MLP neurons of a small language model. Each row is named by its layer, matrix (up: input weights) and neuron, and shows model dimensions 224-319. Each number is 128 + 32 x the weight over its row's rms, rounded and kept within 0 to 255.
After each neuron's rows, "fires on" lists the tokens most often at its 100 highest values on Wikipedia text that the model never trained on. A number after a token or word is its count.

L8.up405 [142 101 190 124 140 103 176 153 146  78  84  88 142 115 112 160 119  97 103 101 126 123  99 129 112 100  82  51 191 121 160 156 107 125  99 126  76 102 121 116 128 113 179  88 118 173 177  49 104 123  86 143 135 116 117 166 128 130 113 160  96 105 130 115 151 181 123 201 131 129 184 129 147 133 182 112  73  71 178 135 121 115  83 121  95 131 182 200  97 106  79 152 142 163  68 162]
fires on: "s" 25, " de" 7, " un" 6, " is" 6, "e" 4, "re" 4

L3.up191 [ 44 128  74 144 129 113 170 175 101  49 131  97 129  96  96 192 111 163 114  86  68  72 124 103 123 142 135 178 132 141  45 127 150 118 121 138 153 139 115  88 122 158 184 123 158 152  85  95 103 139 110 147 156 143 181 131 124 140  79 129 148 185  86 152 138 123 126 149  91  25 113 147 106 194  86 178 179  90 119 151  84 113  87 104 138 130 158 159  79  75  74 120  79 115 135 123]
fires on: "$" 12, "pen" 11, " can" 10, "ven" 9, "It" 5, "se" 5

L5.up331 [153  89 107 125 116 129 116 180 119 144 130 117 136 143 174 121 206 157 116 171 112 112 152  83  89 123 137 134 118 198 182 107  67  88 143 122 115 133 146 160 105 122 125 107 149 121 144 140 170 100 110 121  91 110  74 130 131  55 130 106 163 127 145 153  61 124  96 160 137 140 114 106 122 180 187  98 164  94 165  80  93 193  89 147 158 121  95 160  82 112 131 122 177 146  92 130]
fires on: "or" 17, "cu" 10, "er" 10, "le" 7, "cor" 4, " Cur" 4

L3.up79 [ 89 161  88 127 147  68 118 145 108 202 134 112 104 122  99 127 176 170 165 155 195  82  66  60 198 157 181 199 114  91 114  94  81 109 127 140  94 136 162 160  82 157  59 124 132 208 106 143 148 144 121 127 165 155 151 106 135 156 127 122 134 141 187 147 122 142 105 135 102  83  87  97 129 161  89 116 144 124 152 108 133 139  89 128 151 101 157 125 118 119 173 115 142 106  89  96]
fires on: "," 59, " of" 8, ":" 7, " as" 6

L3.up597 [132  46  98 128  94 129 142  51 156 134  85 201 148 146 147  92 144  78 147 153 138 120 111 102 124 168 130 166 123 129 101 144 140 114 186 137 151 126 104 100 114 135 151 145 109 101 141 153 133 127 140 181 179  79 154 146 121  78 116 124 137 128  90  96 162 160  72 127 114 127 129  90 122 125 131 173 164 117  62 144 165 109 125  98 201 156 127 112 150 132 148  77 114 103 125 108]
fires on: " of" 27, " and" 13, " between" 12, " the" 12, " which" 8, ";" 7

L3.up556 [114 122 104 148 114 135 175  85  77  89 194 188 101 119 191 145 156 117 157 172 159  94  98 118  94 117 127  66  61 160  95 141  74  77  94  80 184 219 175 143 136 130 171 119 153 148 106 172 128 167 113 153 138 211 188 102 110 158 105 160 116 115  84 125 151 172 125 128  41 153  74 144 110 118  67 163 171 136  83 158 127 157 143 185 105 130 151 105 100 100 105  97 144 112 154  82]
fires on: " of" 36, " in" 17, " |" 10, " at" 6, "wa" 4, "1" 4

L8.up633 [120  88 101 115  96 186  74  86  96  69 142 157 118  97 166 139 165 117 125  97 106  73 144  91 150 230 106  97  99 123  89 129  74  42 142 106 160 149 118 100 106  85  86 116 125 143 136 159  86 120  95 138 139 160 175  90 125 132 169 161 179 100 115 137 146 141 111 133 173 140 120 104 140 108 144 129 165 136  92 172  99 114 122 153 115 155  95 103 141  83 174 137  71 116 183 135]
fires on: "0" 23, " film" 20, " Win" 9, "min" 7, "in" 6, "on" 4

L3.up281 [101  66 137 115 126 124 126 135 107 168 128 116 141  67  69  78 102  80  96 118 138 103 144 143 144  75  93 153 183 106 180 109 140  80 131 162 152 123 159 160 144 118 149 184 154 205 122  78 101 156 174 181  99 170  61 157 137 126 190 102 102 116 178 140 148  96 111 105 140 119  93 167 129 152 114 156 106 194 123 159 170 158 115 130 185 113 124 154 152 144 104 113  89 139  79 141]
fires on: " de" 42, "im" 10, "OR" 9

L5.up16 [149 111 146 136 166 133 135 108 148 168 130 106 168 143 146 133 181 110  99  97 129  96 161  77 142 145  89 138 125 114 115 157 113  89 119 133 136 117 155  88 145 166 129 126 146 155 122 129 119 103 103 162 166 133 122 141  84 138 178 115 144 113 126  96 151 142 122 129 103  97  54 103 171 176 101  84 124  96 115  56 165 112  90 106 160 139 127  73 126 124 143 106  80  97 133 123]
fires on: " of" 27, "," 19, " and" 14, " in" 11

L2.up199 [130 153 159  86 165  58 151 115 116 164 159 124 134  93 152 107 150 172 160 173 138 104 138 140  88 147 122 160 116 125 131 119 167  96 107 104 121 112 161 123  32 114  84  53 123 138 154 161 100  83 142 145 132 209 219 116 127 171 121 117 174  95 108 149 133  59 107 119 140  76 171  63 105 111 104 121 119 135 140 129  91 116 151 114 123 119 118 139 184 131 162  83  94 106 111 108]
fires on: "," 74, "\n" 18

L3.up455 [164 126  84 130 173 149 107 129 162 129  85 114 129  73 145 112 135 159 142 179 129 131 205  89 147 170 147 188  82  83  76 118 121  87  94 114 108  56 135 145 127 137  89 112  89 116 106 162 114  65 145  92 131 148 173 102 123  80  39 127 110  74 101 150 113 119  78  73 175 104 120  92 122 122 120 138  92 124  87 125 112 103 123  79 158 107 108 146 103  75 100  83 116 170 165 120]
fires on: "," 53, " by" 15, " as" 11

L3.up325 [101 140 166  98  77  87 130  97 158 121 135 120  99  85 128 129 140 147 108 161 101 165 118  94  72 122 163 105 148 111  88 139 161  77 107 118 151 134 151 146 135 167 151 124 117 118 102  88 121 135 147 180 171 154 125  47  96 179 140 106  86 114 107 132 172 116  83 193  98 157 141 172 164 102 156  89 154 136 118 165 114 208 127 105  84 147 161 108 131 104 158 151  91  88 136 118]
fires on: " over" 16, " in" 15, " for" 15, " at" 6

L2.up483 [150 165 151  58 115 128 130  95 184 102 119 145  50 200 141 141  70  99 110 133  68 176 155 104 129 108 119  84 102  97 121 135 149  61 185  92  69 116 107 103 104 128  95 125 191 123 122 122 115  85  98 185 113 125 145 109 138  97 139  89 113 183 139 134 113 130 126 144 162 161 130 135 154 135 122  85 142 177 178 107 134 118 119 148 166 220 127 153 114 129  84 102 134 148  93 112]
fires on: " also" 56

L5.up85 [106 124 150 146 185 116 131 135 113 145 103 135 150 130 148 108 177 108 144  94 161  96 143  95 121 153 172 153 147 117 123 202 130 119 105  88 120 141 142 104  80 165 159 195 153 186 124 154 112 119  87 110 189 158 150 144  70 163 130  77 145 152 148 131  77 113 148 180 134 154 135 123 127 107 111 101 145 141 110 121  72  83  96 124 156 144  97 183 124 198 110 103 108 182 137  53]
fires on: "0" 22, " New" 12, " of" 12, "N" 12, "l" 8

L8.up88 [109  93 132 146  87 137 135 123 127 109 110 134 108 153 135 121 129 130 138 128  86  41 143 149 101 104 156 168 108 177 138  95 133 142 126 137 150 126 183 105 161 113 118 108 105  96 150  64 139  87 181 103 129 118 169 131 145 168  80 137 142 154 154  94 126  75 102 133 193 101 118  57  86 147  98 117 102 110  61 109 115 137 120 177 165 130  72 117  92 150  72 132  93 123  80 127]
fires on: " went" 16, " at" 12, " returned" 7, "ed" 7, " moved" 5, "e" 5

L8.up287 [ 93 164  86 138 188 163 150 132 106 172 125 145 165 108 153 175 149 130 155 160 134 106 137  98 134 149  94 124 157  99 150  78 167 145 141 139 145 138 103 114 103 120 148 167 100 126 106 166 101 114 172 143  75 112 151 124 179 175  97  73 141 156 133 164 122 141 132 103  97 130 121  89 126 109 159 166 145 111  64 170 114 117 169 134 127 142 132 103 150 149 140  55  96  84  68  96]
fires on: " an" 85, "," 8

L5.up504 [117 127 186 111 123 173 153 134 139 152  63 199 154 181 153 179 121 140 151  92  99 134 173 141 111 126 194 136 127 124 150 144 131 169 122  85 101 124 144 178 157 112 126 151 151 154 145 130 156 106  99 143 128  84 155 121 133 125 124 149 185  69 125 147 116 129 116 169 208 132 138  94 102 152 108 151 163 142 152  97  73  94 216  84 151  91 125 165 121 141  92  84 143 118 135 155]
fires on: "2" 39, "cent" 9, "ant" 8, "F" 7, " app" 5, "qu" 5

L8.up598 [117  90  91  76 161 162 122  94 139  55 118 152 233  92  98  98 182 139 102 159 137 136 105 117 148 149 144 143  88 140  93 201 126 102 156 129 201 130  84 107 121 142 178  73 182 103 140 127 115 126 131 209 117  94 173 101 194  77 123  79  97 117 162 143 102 141 113 149 110 100 127 173 167 106 140  93  67 105 136  94  54 142 155 140 114 126 141 145 142 146 133  92 148 119 108  96]
fires on: " St" 21, " of" 17, " H" 7, " Christ" 5

L5.up554 [171 120 142  59 136 124 201 137 128 154 102 111 131 155 101 146 103  80 151 136 156 123 121 173 156 114 181 117 153 103 174 139  97 140  83 126 173 129  94 139  85 153 126 118 118 146 154 129 198 164 150 177 110 192  74  54 130 108 121 128  81 128 166 116 152 141 135 152 138 111 135  94 138 131  89 175 119 123 153 114 153 139 107 111 124 128  73  94 149 148 120  99 151 156 114  23]
fires on: "s" 17, "R" 14, "===" 11, "P" 6, " |" 6, " ===" 5

L3.up57 [ 35  83 130 113 112  54 166 177  82  84  78 119 103 108 135 139 174 104 152 151 166 149 110  91  96 133 167  98 100 135 119 125 113 117  79 108  93 116 114 159  86  77 115 134 104 120  83 168  72 155  97 151 149  80 102 134 114 140 165 152  89 147 136 144 164 133  90 128  62 138 122 138  77 180 168  94 119 149 118 155 160 155 115 143 140  58 188 156 142 184 124 107 129  58 129 142]
fires on: " not" 27, ":" 25, "y" 8, "o" 6, "s" 6, " as" 4

L2.up554 [169 146 130 148 110 150 110 108  94 116 112 157  94  97 149 156 148  96 115 139 138  88 131 104 141  79  87 139  97 107 130 107 127 106 172 129 150 164 158 129 106 148 140 130 173 110  88 172 109  52  75 131 168 178 157  87 115 148 112 122 103 143 116 172 131  71 105 123 128 215 126  59  96 108 147 143 126 123 115  73 150 105  87 143 122 147 133 162 107 122 160 146 122 161 189  76]
fires on: " of" 27, "\n" 23, "r" 7, " New" 7, " •" 5

L8.up279 [130 120 136 171  74 123 130  78 128 138 152 145  95 113 143  78 178 153 135 111 108 116 109 143 128  67 149 101 152 183 140 166 157 149 147 156 177 117 114 129 144 114 189  90 149  96 124  88 132  81 156 136 177 104 140 118 105  64 129 178 114  95  86 118  90 105 136 180 115 128  44 178 126 188  74 109 194 103 126 125 125 100 120 125 195 177  91  36 106  56 123 119 102  97  90 133]
fires on: "," 23, "y" 7, " and" 7, " Field" 7, "8" 6

L2.up696 [104  89  92 122 128 120 127  87 127 145  97 140 116  96 109  78 139 131 132 152 102  82 128 151  99 108 108  92 120 196  67 164 121 137 152 148 135 145 121 120 105 141  63 142  93 122 128 196 122 137 189 122 160 114 151 110 125 146 113 179  85  85 129 123 136 114 143 191 189 164 182 183 118 134 187  81 123 133 100 145 152 133 157 115 120 118 124 108 114 140 111 160  74 124 181 124]
fires on: "on" 34, "in" 32, "con" 5, "ion" 4

L2.up172 [106 155 168 108 145 109 138 102 115 144 200 105  99 143 153 110 123  81 144 131 131 153 139 160 136 121 108 114 140 109  31 106 153 165 126 170  86 122 134  95  34 124 107 124 139 148 100 135  91 124 111 139 133 169 139 116 142 117  75 107 152  72 152  91 157 181 100 153 121  68 132  62 109 185 127  82  93 126 112 125 145  63 112  87 155 180 126 143 143 188 109 118 100  58  62 123]
fires on: "\"" 56, "can" 8, "tor" 7, "an" 5, "our" 4, "n" 4

L2.up288 [114  86 166 161 121 139 188 170 141 103  73 120 153 162 139 169 178 145 122 132 156 122 150  78 146 114 184 106 110 150 124 120 166 125 145  91 144 128 142 157 121 133 169 171 109 188  94  69 173  97 132 155 218 130 192 174 139 108 110 143 133 129 156 134 101 105  61 142  96  74 107 111 108 141 142  66 144 138 124 111 169 135 110 167 130 130 125 122 115 181 140  97 113 138 145 134]
fires on: "," 23, " to" 18, " go" 8, " L" 7, " age" 6, " in" 6

L8.up413 [104 106  62 148 129 132 142 120 144 170  94 178 173 113 143 148 171 183 117  82 122  69 144 160  89 121 147 142 121 123 120 193 170 131 126 129 182 107 133 130 113 133 146  37 149 123 137  91 145  79 144  85  95 126 114 147  97  84 146  74 121 147 149 120 108 199 144 112  68 111  99 135 130 186  80 150 101 129 121 162 201 111 113  75  86 195 146  62 152 117 129 113 111 121  71  98]
fires on: "," 20, " he" 18, " and" 9, "s" 4, " He" 4

L2.up416 [121 142 202 132 152 137 139 138 141  94 138 154  83 102 116  91 112 141  45 195 181 161 109 149 122 147  92  82 111 182 163  72 134 152 163 156  60 183 157  93  89 100 138 169 122 129 161  67 137 160 100 157 172  95 142 116  82 149 120  87 137  63  86  91  90 153 161 134 101 101  86 141  97 127 177 168 107 159 115 139 156  73 128 147 124 157 133 145 121 155  89 155 115 114 128 180]
fires on: " to" 21, " Co" 11, " first" 7, " An" 6, " Di" 6, " post" 4

L8.up254 [151 134 148 162 162 124 115  32 159 140 153  80  78 102 204 117 143 152 122  90 186  64 199 113 125 103 138 133 101  86 158 153 122  61 135 114 110 104 121  57 119  97 177 137 169 152 102 100 158 165 152 126 139 106 161  94  72 134 146 168 128  73 102 189 183 177 209 121 127 127 115 156 127 110  70 122 128 112 180 129 144 105 122 123 159  97 129 106 166 133 147 125  75 182 134 126]
fires on: " and" 40, "," 7, "s" 5, "t" 5, " She" 4, " He" 4